Weights of a small transformer language model: MLP 2048 tanh GELU.
MLP neurons of a small language model. Each row is named by its layer, matrix (down: output weights) and neuron, and shows model dimensions 304-367. Each number is 128 + 24 x the weight over its row's rms, rounded and kept within 0 to 255.
After each neuron's rows, "raises" lists the tokens whose logits its output raises most directly, leaving later layers aside.

L5.down908 [105 130 128 133 145 112 170 100 177 110 153 146 141 139 123 143 118 108 130 118 125 142  87 104 123 124 108 114 123 156 137 135 109 113 130 140 113  86  97 110 104  91 140 106  87 153 120 126 119 191 118 118 146 118 130 111 145 126 153 136 134 129 148 134]
raises: " which he", " whom", " which the", " which", "arriage"

L7.down642 [140 120 132 143 135 126 136 132 136 127 136 143 118 139 122 134 118 129 113 131 126 123 131 123 137 126 122 155 128 150 255 125 121 127 139 121 131 142 137 118 130 137 136 126 105 124 135 125 127 118 116 130 126 139 121 113 133 122 126 123 138 110 139 121]
raises: "===C", "===", "===A", "===R", "===F"

L7.down1261 [ 73 152 126 132  87 133 150 108  89 129 164 126 100 103 112  95 159 153  97 125 157 149  79  57 129 133 121 176 157 123 141 178 147  98 156 155 104 106 133 145 129 133 169 162 142  94 110 114 114 144 119 164 105 156 163 128 125 125 131 129 102 132 110 136]
raises: "ion of the", "ion of", "ions of the", "ions of", "ches"

L7.down530 [105 120 133 107 125 107 163 134 133 166 134 129 163 131 101 123 108 165 125 132  99 107 162 111 118 103 146 149 139 115  96 175 136 105 139  99  93 118 120 148 124 166 117 114 183 113 131 117 149 148 138 168 125 122 104 141 118 188 148 167 125 124 124 160]
raises: "os", "o |", "o,", "o (", "o | "

L5.down527 [151 141 144  99  91 158 129 162 172 148  89  96 104 117 149 158 151  99 149 118 157  94 170  95 144 107 162 109 117 126 130 182 125 136 141 160 144 148 128 132 139 142 128 131 212 109 121 113 106 106 138  75 124 112 133 127 106 162 113 125 103 135 143 152]
raises: "ts.", "ted", "ts", "ten", "ta"

L7.down1774 [126 159  97 125 182  67 135 125 137 135 158  93 112 119 106  98 142 116 160 128 113 104 167 142 100  81 150 155 176 171 107 111  90  66 110 103 100 156 130 123 152  95  98 147 122 118 100 162 123 117  86 150 123 128 151 112 150 113 138 101 123 159 149 127]
raises: "ently", "ences", "ency", "enced", "ent."

L7.down668 [117 116 123 135 131 148 141 102 102 130 162 130 109 155  60 193 134 125 146 140  98 147 144 114 135  93 133  76 109 101  88 138 131  86 121 144 131 123 137 138 108 154 110 127 124 138 142 136 108 157 148 126 142 100 140 137 113 113 102 126  86 149 145 159]
raises: "ed by", "ed by the", "ed by a", "e", " recently"

L7.down798 [119 131 150 103 173  88  97 114  99 126 135  89  97  69 116 124 134 153 123 178 131 167 142 137 146 139 104 186 126 125 111 113 156 126 103 113 150 165 122 126 124 132 167 111 122 140 162 102 136 128 110 171  80 113 124 116 142 142 106 151 137 112  94 138]
raises: "ions of the", "ions", "ions.", "ions,", "ions of"

L7.down1929 [151 149 123  89 147 124 123 102 135 122 100 149 123 144  91 104 119 152  86 152 109 149 112 133 135 130 124 118  99 124  97 120 129 148 118 123 111 107 189 146 113 148 132 124 110 113 166 135 128 102 128 124 112  82  96 121  94  98 136 117 130 140 111 143]
raises: "ishop", "ig", "ird", "aby", "eat"

L5.down949 [185 106 130 142  92 126 118 111 101 127 154 109 129 166 134 114 173 137  83 161 138 126 121 128 109 140 120 143 101  62 214  92 139  91 112 130 146 114 135 156 145 141 151 107 126 116 144 122 146 134 134 120 139 105 127 174 179 131 158 160 122 150 106  80]
raises: "'s ", "'s first", "'s", "'s second", "’s"

L7.down545 [118 110 111 135 148 134 136 137 132 112 112 127 154 148  95 151 140 123 111 131 142  49 122 144  94 130  96 197  83 156 148 118 143  82 175 103 114 134 126 130 106 103 115 147 107 122 127 128 137 156 175 139 127 102 145  87  82 154 113 131 112 179 119 113]
raises: "es are", "s are", " is the", " has been", " does not"

L7.down843 [162 119 121 131  95 127 171 164 175  97  95  95 135 113  93 124 144  95 128 148 123 127 140 142 126 106 137  89 110 171 119 134 138 170 102 156 116 128 146 150  88 138 119 137 111 119 148 161 137 141 105  99 140  78 147 123 150 139 142 149 101 147 106 141]
raises: " the m", " the", " the city", " the b", " the B"

L7.down1692 [116 153 119  84 130 138 134 150 103  99  91 180 134 130 138 141 136 143 130 111 147 114 140  96 107 152 123 159 137 127  78  79 103 117 161 120  88 100 162 148 134 157  85 157 128  90 144 113 115 122 144 123 118 115 157 144 132 135 107 134 148  97 108 169]
raises: " days later", " month", " weeks", "-year-old", " hours"

L5.down358 [142 128 125 106 149  86 153 138 133 154 168 163 137 138 141 126 132 143 128 192  89  71 169 139 118  51 156 121 102 138 159 138 125 109 194 130 110 135 110 117  98 121  99 109 118  95 115 121 134  94 178 124 116 110 134  95 114 111 155 102 167 148 176 145]
raises: "ity and", "ity", "ities", "ity.", "ise"

L7.down1171 [117  94 180 152 135 125 157 111 122  74 109  99 146 115 129 127 132 124  95 141 135 102 115 148 110  77 146 116 177 128 122 100 113 145 147  89 121 159 108 103 126 113 156 171  83 119 141 136  96 111 142 123 161 141 144 119 128 167 121 139 163 146 150 111]
raises: "s, the", "ouse", "s of", "s to the", "s ("

L5.down1951 [114 124 132 147 170 146 125 185 161 152 118 102 147  97  88 144 154 145 144 126 122 112 119  95 125 109 106 137 134  86 141  99 110 120 137 150 116 135 186 130 141 106  85 165 135  83 154 137 114 125 116 122 145 149 107 125 151 160 165  96 178 117  84 148]
raises: "te", "ti", " him", " him.", "imo"

L7.down189 [145 133  93  78 151 136 133 125 146 108  92 155 170 164 198 158 147 135  86  89 174 104 143 136 146 107 119 138 135  89 138 154 116 162 117 124  99  83 171 151 151  92 115  93 146 123  81 113  84 148 131 175 122 111  91 127 155 159 113 129 112  91 136  93]
raises: " of", " of s", " of ", " of f", " of m"

L7.down424 [ 66 152 121 157 163 130 104 156 150 162 133 117 127  98 167 161 147 149 114  86 136 139 107 103 161 137 100  92 140 139 165 117  94 125 154 136 115 117  91 121 131 104 141  87 151 140 174  94 115 159 137 138 150 116 168  97 140 135 126 111 157 109 149 107]
raises: "e,", "e.", "e |", "le", "ional"